Weights of a small transformer language model.
Size: width 384, MLP 1344 tanh GELU, vocabulary 3549, 40.1M parameters.
MLP neurons of a small language model. Each row is named by its layer, matrix (up: input weights) and neuron, and shows model dimensions 32-223. Each number is 128 + 24 x the weight over its row's rms, rounded and kept within 0 to 255. Numbers have three digits each.
After each neuron's rows, "fires on" lists the tokens most often at its 100 highest values on Wikipedia text that the model never trained on.

L18.up124:131134124128161154138137122176143145152088114120114148079151142088129166168143088095134146121134097175130147131112127119167114133114086156139143115129130128122158132162121114103077102123124116123119083092112143154123112136168151123130105119118135100083115139168147131122113099159130146144107094137146146118140138121101144100141126117104108141125132121156115173109118142120147105133128100132165120174162158098133164117128153097138091137162135156096139132126151127106145093150157082091133128119090066109133108087124129119123103155118120135126104145154138103127117128083142136130
fires on: " t", " T", "T", "t", " fl"

L12.up871:156149108129140090119115168104133153126145154164095133126127147115152145112110147123134157190138112110127141152113141101149128155120173177117141121106163138134149133143136155110110139120134120129161131009144094161163136094094107132112208130150153146153194150136126143128132076141116104171133155145130115128111143076152133139134096183118175130112147143163139093081159162165152118134123131150087136167147134124117128133160140141146088126168089117143147136096126141157146132126149082123120085164128155098161139126134144120112162129115081112089153117125129130138118144123104170139
fires on: ".\n\n", " |\n\n", "\n\n", ").\n\n"

L18.up730:125117121147145152103109112179121141120114126160133147137138148135129107121115146118156118130146115126158183155131119115148133130087149166146135150124148097111105136183145119135164128082137150089107114145108135144130127093082141136119176159080106140116117120119131103109131116173099133115130126116107105167129129115109119163114095081109187145125175134118134083149169144111092126158121148109119112142158120147132102137133110143115167142132147146151171134118136103085082120161113117136137108138131107096140147125142121108121125125137107120119102149094115157111147181178135108138
fires on: " to", ",", " and", "ing", " as"

L12.up264:156115128156104163113123143120139115087121165145127132118134119159132140140118090140119132129139100133096139129128137112131135178104046129123124091142134134119125136157133135103135137120136126147085142136103111106122131121163145144109121073134134125119146120110142099104104178123137159155190142131211124147103150161136103074125089154131146120133077129138138141153149118098094084176125123164157091146128168112137115118132134155152143093119130131126112116130146119092067158143110186105112095161130125126129105146121119126150125101099115125103147146151140170095128135102099118152
fires on: " had", " has", " also", " have", " who", ")"

L20.up249:120162132177093119140149135183124163100111145105141100094152149134095150134113101161131114144127158145129134167107116136110108135132116148094136144123123131155132129108137104114102134126101100143113126128119112174171114114158134129140157154142129122137160121126132116123116148167098110140084125153149120095117121144111134095132150155072095107103122163109105138153091114148116132093158127108128126153155152161139153144147150100136110148120154187136121101159132129182101105118140122147124145089128139133128159101104151130168139120146132091128126136140113132103140139062110140129
fires on: " T", " t", " B", "-", " Rail", " rail"

L18.up82:102144102115171132125124121133117144127134119161139142114139091107135135145114145131116111123130132128116158141084112099170138168110112121120129140131088139096090140145135146154168132094150127200131151063121099115140125112109105108120100162131119120165123125134155119123103172172132147149127128155078122103142119096153130142121106157106106167129163110146114156155135108136095135135132133112098132107119152124118132153104122164095088127109096135111116147153123131092147098121088113109143163125088136193133119096127122130097122153099146108119120169125151156116082145153126143167
fires on: " to", " in", " \"", " as", " was", " at"

L20.up744:089145125142137138106110103121123107086156159085148132154142144087157133146124101096130125113103169137087150151114126127111151114107109136165163135095112138194126139137136132123129111126137109130122112151069128118131108161127115134123146104189128115170142123127116123155105120130165114148128121113139108149152112132110154130160146098145138075154143166127103145135117097141128128142121166137135074099078107131118107106141105135167167185122109114123121147137100138124161134154145122167138134120133108147101098109107147108149199177175142089171151181132105163122151143123124093155
fires on: " an", " T", " D", " B", " b", " N"

L18.up1184:113118149125186117138137139109129104119134149133166112130112111138124164182122143107130155085148109165139145122106094107190134152134164112180087108094140147104140154133136171134130164129099092092137112118140157097140110150123119141143091086119122087142109110148106156124143150142110162084099158127115087130155158119160145116143173139088114125121126134157108136136181156123141171102101137114117149157179157086114089113163149129151105146134110131143112098096190094138122114089119164113113127105143122120120154138126096141119120105134112159136110091100137115156143130164116109127
fires on: " c", " can", " C", " $", " ", " D"

L12.up779:136151141126145082120102126114137117159111105123136126131127117111140126137091118116133066126157121117149143158090115099107137106102147181118072124135117084089099148153165173129158102114116160142105150111166128173154196135135109101112098182108118158145131146102139133133150136120130093148142117095142095117158120132127117064164145128082152164133105134161144140138127148104121127133114128152107134184168144093135114128143133092137108118120158140084138130116132146124135107127093147165105091082146115159086105125145100127133119063136140129144136207128128123158137110107151136135
fires on: " D", " d"

L6.up183:146161094187136157110145207103149158145150127130130107134115116145151188129129116130156098123099117125151104124142127101162152140103136100110148162129144114116134133169133136117133105103106114158120091129126149127115158076161151142126141079143134126140122177104121075145130161124116124124160119146174117125089102123115157158224155148167130115130113152155115148155106131134138125130147140150129089169123128170119096119117105103118150102144138098130135094092145136126144120165113101158132106129121128138108146103176177115079159107140100120121137121122135113169142102128125091154
fires on: "c", "ar", "ve", "O", "e", "r"

L6.up769:115092142128119137140143130152123137104096115117168113163137129122123155103175073112128129119106161117173127114143147155108120140143121109125134096097171126106145113138149158108132144116168131117143137152110135153114113124171134085115117147130129135118101113161133140134116105174110127171139133167134140131161134167134103143091133177115142140189132123174128133092110119119152113096084087112161110121089141136109144154143132132107149088106173144122157194108119094153128074063143127136105130157136169162106116088138125144090117119153106177115106118138083078099150149082148139098
fires on: " public", " Ann", " ann", "nd", " Day", " law"

L12.up897:121149133160124109111121150094124133059129156153137101118119118107118149147125130106130163137122178126105148095111143160140090101126170145137119127084103144081102125148150132112109148108153166109155135041152120126136161100092138137124123105189160162149113099134131123109113109122128124118142188095118109135129108144124164087084130127115168092106129132121117124093141163166136102100155143165154159161112112113079114114113126113114105116159105116091130123108108116123120143144147094087106130116165135122124128178167109149139100133110125090143094157155137110125119117129100110146
fires on: "\n\n", " |\n\n", ".\n\n", " |", ".", ").\n\n"

L10.up922:123174142123136091116126128126145136119135154107117127149120148138130114108127125088125138145112150131117127139106149114137111122135127135119145108094165131118140158145144144119122176092116160103146139019090125111133154098109113123097147098117147130174124137159097118147126122084111084129154170103146161118098123070118113142180117166118172125105126181144140091113149152176142121113093125153151145139147124148120124113105112108140094108128097142091139112120090116149127098150133112084124119172110152090139124140182136115128176089113113110105135116152117110155119174144123094110
fires on: ".\n\n", "\n\n", ".", " |\n\n", ").\n\n"

L18.up912:118152119122143117129132131146135132134120119133150101123089149098158099145112112148160145149083123070134105137118149086091107130098139164093140165125100092097130119177116108136132118139109154155149111155140095114145151120103123129078109123126116138116139131170166165167137109119100100081131118105127152118077163145097137130110123132099115078175126138122105142142125120117115125124121186142149171093122152100125099143101135163133128162111132125085132158080116122120091122148107160112086139096131128129165125106156118132134143131127126123120224120106164150129137124125144164121
fires on: ":", ";", "us", ",", " |", "."

L6.up633:117139110147149128162090145146112112142127150118156156140100116129111113118113140096147094150083113113174138119131107148155169136158094114112125139100120155149146100137124131167152142068142165137132112147135131113142153133160123146131178115169160127147164152109122089146171137122104128125127124138129079100127144154124189157123139135173125096163086139160102126162119092175106150135155151121131092101143111114132099112111100143134119110150139155136123132105093108124148128079141105085125103100103138133144187125147133139114143176178119089127156163130125117116140122136097121097
fires on: " Wil", "el", "ch", "-", " Hel", "ed"

L6.up129:137163146120121128138140147121126117108136141147146123135147147116127157094107149092127114169141134133106162151111132115144115132138124146134141117132146153098166140112167145109129142150132141101171165096131138137154105129140144123164114156113143086148108130160133103099125096132151143153171156150114089124144133132146123168147100103065155096128132153134104134147134171144156108150107192113151154104114114129142100091159155150102070124128116169114127107117109092115069136110157112145090165118099138136160144137174107145116102112144099073133128131124118132163117103152133153111
fires on: ".", ".\n\n", "|", "ound", "("

L18.up1328:132121118099104134129192098147167144164139129121147102101124109099155171204142143130114162144164127131110093100168106170147133146132150116079082147106102120130166156130150162125128156100144112123152105127141118161123126120124141111125127164131146099113142137120135132125128130162165122147109156138149134136133160134143121146131132081128087114082130154151118147108142080111149142141099149154135096119146093179157162150138108134124121143151118114131138167080149123118141117149106136138105137151121113097089166110099155136134129172126096123115072079140148138132132112126163131100
fires on: " in", " a", ":", " p", " of", " s"

L18.up663:116186136141149135156078130138114126112141124169135126111149103137154136133148110127146143113142113178125152132097145107121142135123121099089070090125175120112145180127133146131101120141123135123121082098129152142192154106145083116111136106087146079179178134111109118192163117151080151124130138149167115124138129140123133084154117098112123124121119124140128179120131146112123158134155093150134102146153163134108116138136131145135114149139115102104117146122127149177158117111129139125105121122137127114129117152158127144132156097122154146122100152083129136139158072116108105122
fires on: " D", " d", " Win", " S"

L10.up712:125127110056117128184128162158142130143131154119122098136126097100108131098138150139152133111147116181158105112158099118147082119151158123097084133119075121133110105158142152125084175100111119111111154146119109138157107137121154145119137142122089095154091111137111117133087149136147140109122136106134126140140100131136138119102118129128133096129100149129175123151150103105168169113122125136138134124127095110127136138114137135117121131124149152131130187107158113145189114100177110148119122108143170152112145150124110085164105126115132140116128144154185172146162112109104165114
fires on: " of", " in"

L10.up1133:146079139114164128148114142101135101157111147108147148118120072095146160134150142171130114159132139115147082123114157145129185128128131143131174145140117098110168119134154137140140139105111144148131081070112132098142108153140111126149122112117112113122131148173123151100123160158098149138117143107131109091120163140098148105117161170120139126121139093154084103095110103157125129119145084177142178155102119143113148153100109085132106135121117103094149152099110118175135076092103161149160126160127129161143161068108137131114132105105082133105136137132124132125125090153136132140
fires on: " On", " ", "On", "-", "198", " on"

L18.up616:119094102156137104188101220131120123123172160134157153163135126150118129076146139159107146123090108153143103107127129164147125152156109121095119150175138115104145089146104125103114129103164148093114121120122117067105135124121120140134102105150141120114110172098144176131162114123126106124140137142134108119132116103115091123118131189152108125185120101105108120127130129142138133108091088094136173129142154147137084116167133119116116198141063094130128097146088157156124171155096162149117162155119092124162149105153127129135177143121131097161101146140110123145166133114104131105
fires on: " O", " U", " Or", "O", " ar", " sy"

L20.up862:112139171124124155129126138090100174189178141129097125125142091149139123129132122150128184135157138139137128169110151135108153096090151110134124113125133140080145110130120134119109112143148112169103130095120127121096122111112091131107140137129115105104099101092130151077156126191122135131117158117099151136122159123149155097169117167146124115108138122141145096137081115158147154158132128145135126138132117151108057107115134121110161127117135145135102143110079137120119129144082129149140098110113170147152140144202120103131128166111105088118155137147114084156136116121101110136
fires on: " \"", " (", "-", " A", " O"

L20.up996:147154115115116130122143158113144136138160145165130155185109134133137117107121155140129128106144128142138102149071163111121117171092116137067165130075135121109147099084136124148178151077118133138129148088141118105146166134120131127173170113112110153113144147161127114123112157092126104110137120153166119120112152071114120104125088119132166106138148162158111134107144113139162129123159109124150172152192101110139075124134119149133157141135137127120121128125106135160097141093134117139112114165117138109161127100162131086153138156120107086110132102127154156117080110068116118138
fires on: ".\n\n", " |\n\n", ").\n\n"

L18.up307:135135123120158122118098152135102124150158125116147097135081143156169130116123157131144119111094096160141124119147138142137143165130095107142137105135156108142108110113124078143093134110133145094109113095158116124154130117137092104148111080167125128149111151115152116147136113106142112130107165131127156160131144154118109138150131144118097136101093128107112137106148154134091113142110127163124182091150134131122091099157102169158123160100114146113140111142140170135094135114115201180107140129154145163098094083140104117112102142143079092144140131129118080155150153076091138122
fires on: " U", " O", "U", "2", "ä", "or"

L20.up909:157157155132080144137103112098118111134135142123084110133139126139136129107140157149112133109132149148114136136097128130106115152049147110119113072149100115087137153105137139143125157122171129171093138120152107138127133118136118130101081122147140130141150160147117106126160166193083143147139129164118121162115150144124133113112124114134126091171090148145152135108129074133104164129143174110120121129149118102117085100113085148118094093166139133119134165091157154115111152150076134130129123174116115117088114098140095151096140138072135110109112103115145135130118131134098168103
fires on: " (", " \"", "/", "c", " “"

L10.up1082:150147129129158125138130140146120116178106115140108105133126129119129140158140133164112085155114181136128140142117152154121120123167130177146137145162083160109152106092123127124128104138090138101097100124106116109154146136130133064127158141129155146142100152130086157107110129193091133110140127113124138074135123159197138134104165142182150130145101101113132104119138110148138136148138111134162139174129110108158117120137140167144120145088106169162113108143162111122151146139106109166122101171103123130124147099133116131168126093133110158129109155119122154113167162114116142131
fires on: "on", "ig", " int", "ast", "v", "C"

L20.up1243:137168124146134114117100116134162154107126114175122126144147122107105106153136137116117177095138119125088162149150128119145085130126108114145187143143105119115108105077145128178142120075114143099111118108125135120115151141113123143145173132120161139151118143144112110118128171154126118091137125117084097178133152085115154164094193115159140131126092142133149121123123110136120137149131116145146163100149090166114148127122128127088114150089109155113121123107160099098117132157108117178150136137128100153145167115120099102124142153126148145162149145159129102137115130105117166122
fires on: " ", "un", " President"

L12.up342:127166129143139087140141163114124161150156160155104120150136163130113124117129124123144134143146130080111146138131127098101090137111136164116137109101170119106136169128117143127118150111104138138137127026117120156128148108114119131110205133157103127170179134155126145134161106105103100152160176133116123108076134079132113126154127189103181132119130172165129079110152142159183117101120106111163135133144112150123115129094135142171118130140126126142121134114118133149135101157122102145127118140113173104144135126175111110162190113121070109082129113138116117150101189112115137113
fires on: ".\n\n", ").\n\n", "\n\n", " |\n\n"

L20.up1186:148112086133132110132173099185145115175141127138123095159143145116121128114128122099134114138132126165186139133160095150177138152100132153143171134092170129115120145149139154168162146124104123149118091177105133138125159118108134156150153119144124137144119101183119095099121109118115134098160121129152143148171079149142106163135077130130145148153141089129121083116160083120123172153104131107113088138154138151135083130142125134139139109103079126114091147147134147115103126186108117126144125137161094099144112128129121160086145121114088143090144108130130140134148104150138132133
fires on: " sp", " to", ";", " would", "k", " and"

L10.up274:105130109118126152089144118143148095127110137131147133077126118145112150112146086100112133052153163127132143105147124154122127113120150138151120146099161117152129143101123103144133115163141092145103145108151093085125145145180164125164129087133155132116135100090133075138101181121102168106154123142150127151137075185149136111116135135109139135134120054118099125129111144164090122132112130090142083102144123152114191137119128137107174108132132109083146100059155151084120140163124126115133105141176130142100101139154146136158138176124148127147119149142140155120092121119109103147
fires on: " invol", "l", " belie", "g", " pract", "ul"

L6.up513:142156167115163142112107143113150143113124133160098116117160109083094137088123109144095169113098113115127146159124140076097130117122132162123159085103158152120139124162128131126149165133164096156128144149147134132155129157146153069138151069129172133129138128117138132157129135120115131195137159140130138158120141131124097133158143136115128143148082161142143129124163123191105104119072138134107123136126104141081113152138110098125122144151112145122156110131130120136131129119131093079171103107155159129109127162135116097098150143139160140095065120131084105139126141151128114149
fires on: ".", " |", ";"

L20.up1270:151178145133085068100117136160093147102106112148147121137110074138121086140117121105133136110137132122116179105179148164100109175058109140138130130107143114108166110135106143126120139108156161122125100117113142132146120118093102152124153159157166104114125137125105130167135116146109103130155142148094151111137144122165159113087140123099129138131106120135130121089097126135106119160115092123100160110139098095131126091169146130115126138119115172115161073172119123121123128119127143114199108111108070109115161148154135141156158127158117122109138120141101148146140112133158142152
fires on: ".", " ", "–"

L18.up379:114170115149157138116114146148150118125111141128105142072087144150131120097103120114150139130167140132139140131072145148129146127148144157119096088096160137114142147136128175155122128072180114116124145128118144146121118140086129123137141106145119091111153145119094130118132144078097117152094119133157154124110189104118138157143074123113147103148124147135141088136116102141105156148105175107108125150138136121129110166125120106128103145109150176154149129152130144144118091123105108121140101137120134116116110147095132117093152179144121127116132108125112150084132114134095144119
fires on: " ", ".", " conf", " (", " m"

L18.up255:080092102162121136132128123085136133128142162127137180114088141110171140118166109116139082135160119110140148124173121136108124160105132127133131145132114081168166147126130132134086132149103128118095160112146162123116103112148086086104136162114187118067112138131163106126139109119096157144118127145151129127173121132156098129109118129152172133143161153135146118088139076151082153136167114084119144113141122116109108119146173098128130140128133116088114111108139073119097167144120131124161097175129163148130109144127159068169138127115144105070129143093144102099118138125161111137
fires on: " of", " all", " prov", "id", "ement", "ership"

L12.up92:105108110079132083129170160165082144131110144132132114138141146107131100119141084147081099159107112133116142158111169124150145140084142149116135108152065099108100134102143112177103100119100119143138138112151109112133095182102143116117134126142168120166160110137120161083171142138131090135104138173118177094123125116117111134150162173130140117134114140112125132104139141099154152136113139146158111134148132117133147112123128094148144134134126122130109127103144155080127111105134121102128122174142139095122181152152114115120124056132132140105099095121150137109080136105120145122
fires on: " as", " including", ":", " was", " to", "ed"

L20.up1054:099117140138148161136151105160102142134122139096120097133081153093126146136130100127131140103144118130118155123091128133120164143111110120134109129101104149085115129158166147101142118124136114140105086135109137116156091167183164087150131102177163153144141152132152133188093134121132139135108101167147155135144124096139134147108117104119119137119150133093066103145128095147133163121153131130117110113141118123135153110091119100137150129128126123101124113109101133165187155097142134114135079143122151109138075121090161118107103154083145086138130127127134135118140086134096116105
fires on: " N", " an", " Un", " more", " un", "ally"

L10.up530:146156120121185125113152166090117114091125129064177138112156156060111150106168142105113121125139128152140122143163116133123095146131121148144159129151122178141125126161072103119153133093107097098127111119111120164099184128138115183134100075129170144081105150112137063127099122128133096140149106125169145147122130140107103118147139129140113131120096091145087114127171150108149161145104127087160096117126093120137134123134106101121143119178116076149150158131104126147115156091153138098132107121116137158123123074130106126102161107146121124129141160117137129100139143163125139093
fires on: " ra", "ul", "ol", "im", "al", "ic"

L6.up1081:145108094136151155115142138118138100105095133113128104105157149119147187136167144130107089159159137128155117094152151189102091109097146086126153156120138106127136163136135104132178110127140118092117154087141147140103106154134117162104089076149143132122126121109125129097085092135171125136108105120129149134114127146149142123097171170140124108082159091130122095124128118131094128129140100160131130156159152118158088082115115089119113173184085120162159124122087130186123120091138121109138136137124134133107117157142104136115119125117105165132187136160064118118129118109120121136
fires on: "ol", "ile", " place", "over", " pol", "ul"

L10.up754:179143131144149102133100097166154156096195158136146128132128129117104136153155108107125138132177122130134110134107093115117130104148116074129126188185102131171151146171133097121099106116130155141097140120125158102138103148128108142108109123094100132102168086143116123113139136161155119136105099116153127103135086109141133134124152127147128145118126108133141113174148143124159111151164119139119145140123128075150089118081156126120095118076131111090127113132148169148163135103162149125115065146133141100117106111132121105174100151122109135116152124121109144117128097123140114143
fires on: " of", " land", "ood", "a", " County", "e"

L10.up40:122130111143161119114136118134155117123130139149173125138161145109151099150116172142128071145148138105145123110139133120147120108134112127098132133125090126131124139101134133132144137125110130119161103123084113134148169137125117102121108143135117104111091110168135140129088136122129108102109149157103131164143075114142126165143129129152125162114140105108134134112106104174135166137156145163170077145148150100114137151120143169187143131100106130138143112151140130071097139159171127163114173128121106126143102144160129131146089119140107117091160154135146136163122107161135170114
fires on: "2", "3", "1", "8", "4", "ing"

L12.up609:134091115151156070184160149121124168122112102152154139141161096112127125134139107095129128102139119116118168125166152120153129084162143121141128128125128113083144135105123154150131101130153130101098122140118110170153148164096166158151144104105136099172117137117130106125133122143088147131130114151114094133117137104158143114141093128074147119145175092126118140150139164084138134139132164126159134142131151072140138123131102133142111129158088118183124091128105126136124149109141132137076100171135103070146187134107146137101154093120144163175097152172158117106160156118123156122
fires on: " N", " C", " L", " F", " H", " D"

L6.up68:121150125114147104130130118149174157107113116119137190123113129107100134123115147096153155162123124129094154129100120104163142085133151144119127120082141108080137140093118146122117171087134125132128119140127134134131162142120135122140156149150113138160121156135179140140138141116138116116175186084144161132137112165117110114165147134130160139127137186128144132143173178161118128116087136129146095094142136100151106109164140091115105123145094116130137109162161122112094133135137068105119082091140137117135096171124147118105133150109119092137121095142146124137099102113140152114
fires on: ".", ").", ";", "ography", " Preceded", ")"

L18.up1293:150130116118104147146127182104159074145112091134147162176173123115154131155163148141134080094132162125112101127130155109122172141110122128151150177137131111159074171153162112117114115160134155112129134080110102095114138123158124123138114120093134120136135126143138135151123105127103112114114122096139097123134128134130102157089114130123101139147126116147121084134123135143173107098096127135145169112112115144187106119155123131145123161107134144102144120090124144136171128139092074154140141122170196142129139146085145158130156154149114130153095156124106133089117137147135140130
fires on: " ", " in", " on", "ed", " since", "13"

L18.up390:151169128130141145142143172081165191091124151129155104136101123151127084107103142123088138154123135141159138133150156141134123158146147105123191132112129069135131134122127174124147142146152087108132123094089136125132146146116114157103088151104101090135175138117114113092129121071115119093133132119102139103108115062074076127134104162117141112139112162112147105135143147138145130087156138139078087144143129123111122156148105102106128138145083198090095156137121130136064135123146110127122100143121183141152152133128109142158147124120122107117179133143143160144120143131102140098
fires on: ".\n\n", ".", " |\n\n", "\n\n"

L18.up186:122184123138139103057130087087135131150123152164146149152104126147132153123119117133137139138158073129153100099113125093119167094169151142122115133140091121147090134131142102143118080124115169171156100140139111155139134148136118085092088128145136088114119106140136136144142134151116138119108142131105166126074157126120141119118116128095159091133122076145188111130156133173136123145115107142147120100166143077162116120113151113164148145142135122124140176161132120149121069130109092147127171161135136117160099091121146135099123166126126081075129159137141113135121151136114128121
fires on: " (", " is", " are", ":", ",", "ly"

L18.up664:139115132161142088120138117140128101117117144137122113159138135143129105159139136151139095113152145131102133125144125150135132096161163108116116068105121134168145158122168145092115146116106144146107109144122113159090164088139113079118135131085139118092103080131115140074185121140128130143104146133115100127137074147149081148130121131138113115112127137151132160123139081133141117172097152154149126148109126107159135095150121117132102160143125144102178159069132126123131109124164148150093113098134127136102169167135128170105112154098124088082101110102123145117147111134140114143
fires on: " in", " on", " dis", " of", " as", " trans"

L6.up711:161131130158147156131147142122077135130128171123152143097157127138094099117136133120109107122113099154117095147121107182125149105130132131150100124098128141118121107075156111125134144118158156118091106106135136074110175151153107158094106111109128154168121148154114116166126149109165135135134136137160128102150116087103164141159109138123141133151128140189125156125143133074162131088109108152067074108095118119094106136133143170128120086122122139167142150137116145129132083124100113096118086130169122149133153132141145139106126129133154123093123146149161127192134087163132092113
fires on: "a", "an", " =\n\n", "omet", " la", " La"

L12.up524:133147128129136097129133152112135144127144149141109144139146138109131125112142148102137136150125143091122136167121127106126090139120133172107152096055174114111164172137120148109101153110119142085115106004098103139133132116104118147122199133158120136173149134154112142137148096099125108137155173110150146126090122065142115106154129166102181116135150166161135085115165144147150107115124115128128117140150107128126144147113084124137142124137108140133146109133110121148151094160145097164116121125120152081151131115163111123156160127116089094098133118156115128130104183133082115098
fires on: ".\n\n", "\n\n", " |\n\n", ").\n\n"

L6.up1054:114154108127126118126108181155105163136140159103121117127118105120105143107138093100133112136134158122165135118118094158115136102106118106127128141156134102106113089168124174138119130131152112156119136158138121105128145159112115145150142099145127099112171137095119130125113122123079141161170141103150127089149160147090137185133151107162180146141124142127153132139112106157096119151154142142118102172136128058123113144114094157090096167120089124077130119147090181102126132089152141140122104149104132132136099092158125123127115086176096115142155110129098117133142102103159136158
fires on: "a", "ff", "ch", "c", " Gr", "el"

L10.up84:125092115127118084130121150120107142127112102117132145111129110153166115157145134138130122094090117144136122132109138094153118099101150103085107151120136098114106101170122147183149125121131128179100135077125131144156116129119145161115121115086156138150126124095115131112110134134121121141121114141115137136165131109147067130123157132134119149144119111164083156101119174116107133135091111153140111167179165177116126085115169145107122130123092084153152165101112142106097171132119136132134106136109114152128161145105152098112109126073113108115120110125095152101122110111086215112
fires on: " as", ":", " was", " were", "ill", " is"

L12.up795:135132130082172173144132100115166150106138117157117184115136147116139144154103105100130136120145100143091181127084114119081077152140127121083155128135128160119133183121076128159160137128153073137077111134121135123159088150128113124173085138101144148119115126124146110138151151069099122162102146137128096135121167110150138151136172091109109117085101165108181137131132089146157121151097130127147078110129123122126132154095123106151099140141101110179091126110132118139171122136097124137148140136166124100120115138117146128116074131134142118180124108110138111111134135161181138130
fires on: " |", " of", "ed", ".", " The"

L6.up1051:168134109123125092146149113129172173126088116113121130096169161101140096116125102149124117145110104145120166165106077191131113148141121161158122152108130134220189127121092154140126178165136120129121156097110082131120082173121143140138158088090095180118134124127090120144132150147106101184116143120133148098110136102109101141115127165143174091137145140130125109109112096138135130116118101144101106140098090135147104131123177099139111114160110103168103127150142151154152141155164112186083096095158130125177173143114109154118128132161081108139120105136128124132122128181123144155
fires on: " of", ".\n\n", "-", ":", " |\n\n"

L6.up1153:103147108175114158157131131088135105062131098093135098119133158124162134079093136128139116115132115141140146126140127120128144181094105151135127131143120141096110113148123102165142108108132127133076086129135139117108143078143120122092143133154114179147141138181100145134132152118144119130149115133140128136101125119131118162113155165128072112108074105158126168101140112139116119110134098121088119130112130102111092145119126135130151104163144110116163111139137173148116112141116116089166084151169135152128122107142138180170153175161153161116130130145153156109152104148168122123
fires on: "r", " ne", " along", " Ne", "ar"

L20.up16:155124118115133107131119155133112176136126148179138152127127147128164137134095115144107104115156127121162167072120112102082122152108110163082094101118141130155114143136118119088127122107132140128096142119129087120120124125067147103122148108096119125138134113145133100119142127098126134151156193148146071118122100099159098101129151138122109145138157126123110088119139133178135115105119142135119118187146141150091101124136123130160121129157140115112130117166150121114108141126140128094141120128177152078115146138159130110170142159133129076117152127126137135114106119116153097110
fires on: ".\n\n", " |\n\n", "\n\n", ").\n\n", ".", ".\"\n\n"

L6.up25:156147106133153116130152133163152165139152129153139105095154155149150106105148111173137135122146120133140126138169135184172155135113123097123142137117134137144114140129129128122142133120130169095116166107091124157087105115113093145107147127149124105148165120131104124115154130137111107152115135127090148129110105103100097131139133118130190090138137116115140105100143116166110103145152087126128140137106141101132144140140109056161104129133121125139126157154109125138126132177115119097119144152119105121147151155129123150136130138096078090100101109135141154129119103121126180086
fires on: ".", "-", "===", " %", ".\n\n"

L6.up725:144138141160122106136151164135132099092091088096174121124119103074118117155129133167126124125108136136176110146098131166151100139163135100066132139177126099117184130157114100119136105099126128102141132129160141116152113162131114134158117129130117096125083134149161174156146108120118132109136117131143093099159083127154124144097169128137120187146098111176104144159124149152172133161125123149088139110136125120175098172113163122116069122119146128153133172095127169180150099110122123173147111115144120130061131136134146115136136126136153172117157072112127118161083111118118131134
fires on: "a", "te", "e", "ov", "ll"

L12.up396:151160134135125084118121146099135144118156153136104129145132158115126129113124126110125135141131149094129142156114137120114100130112141166099140103073180130138157167152123163113109163114118144114122119007096083133124141106108110145095181132159124130165161133159126141142132100103121087153149179111150140114075112075130117112152113165107176116127147170163131087104142140165159111130102131120143117140140114121133129130120111135141132108142118147120138122142115124159143126134148106133108120147124156068142127136166121131151156112114085100106127113162135118134101206143097109123
fires on: ".\n\n", "\n\n", " |\n\n", ").\n\n"

L18.up1166:135154136096139107104134120145142115135108126106162104126112135112149130137161137114175089108153090153097131095141097162125110116111139157106122138166115076161196163122097133132153105145136130124134144154121168125129149154116105157052157143134129128151126097147146146156163112127089127117113133130138130144128155078138147126113125130130131130168100138117117140075174097174091111122126136102147100125095134146106080189094146088148142120140149101070108131140126084176167100107139089102116102070155055100102136114134104097128104130169151113156163144138174118138157139123170153119
fires on: " and", "%", " ", " |", ":", "."

L6.up652:125090117095154111096131081153134102171122153118147070123157145089163108126173134133173118137127102107125134142137120121121106091088114128113137118118107118098071147110145100129157115155121105093127108149142140128091119089134110146135127091159127062141116142150076149106072165120123094115162134124120141082110115158120120118130106160140158133128114106098139076145127122124144098077151145124150129108133114136131140130144138132184146101105138124124142178151135123109148099119112144127109134137148127164134091101145129100168119178096123122136178142116151142102152102094154142095
fires on: "1", "3", "=", "13", "11", "2"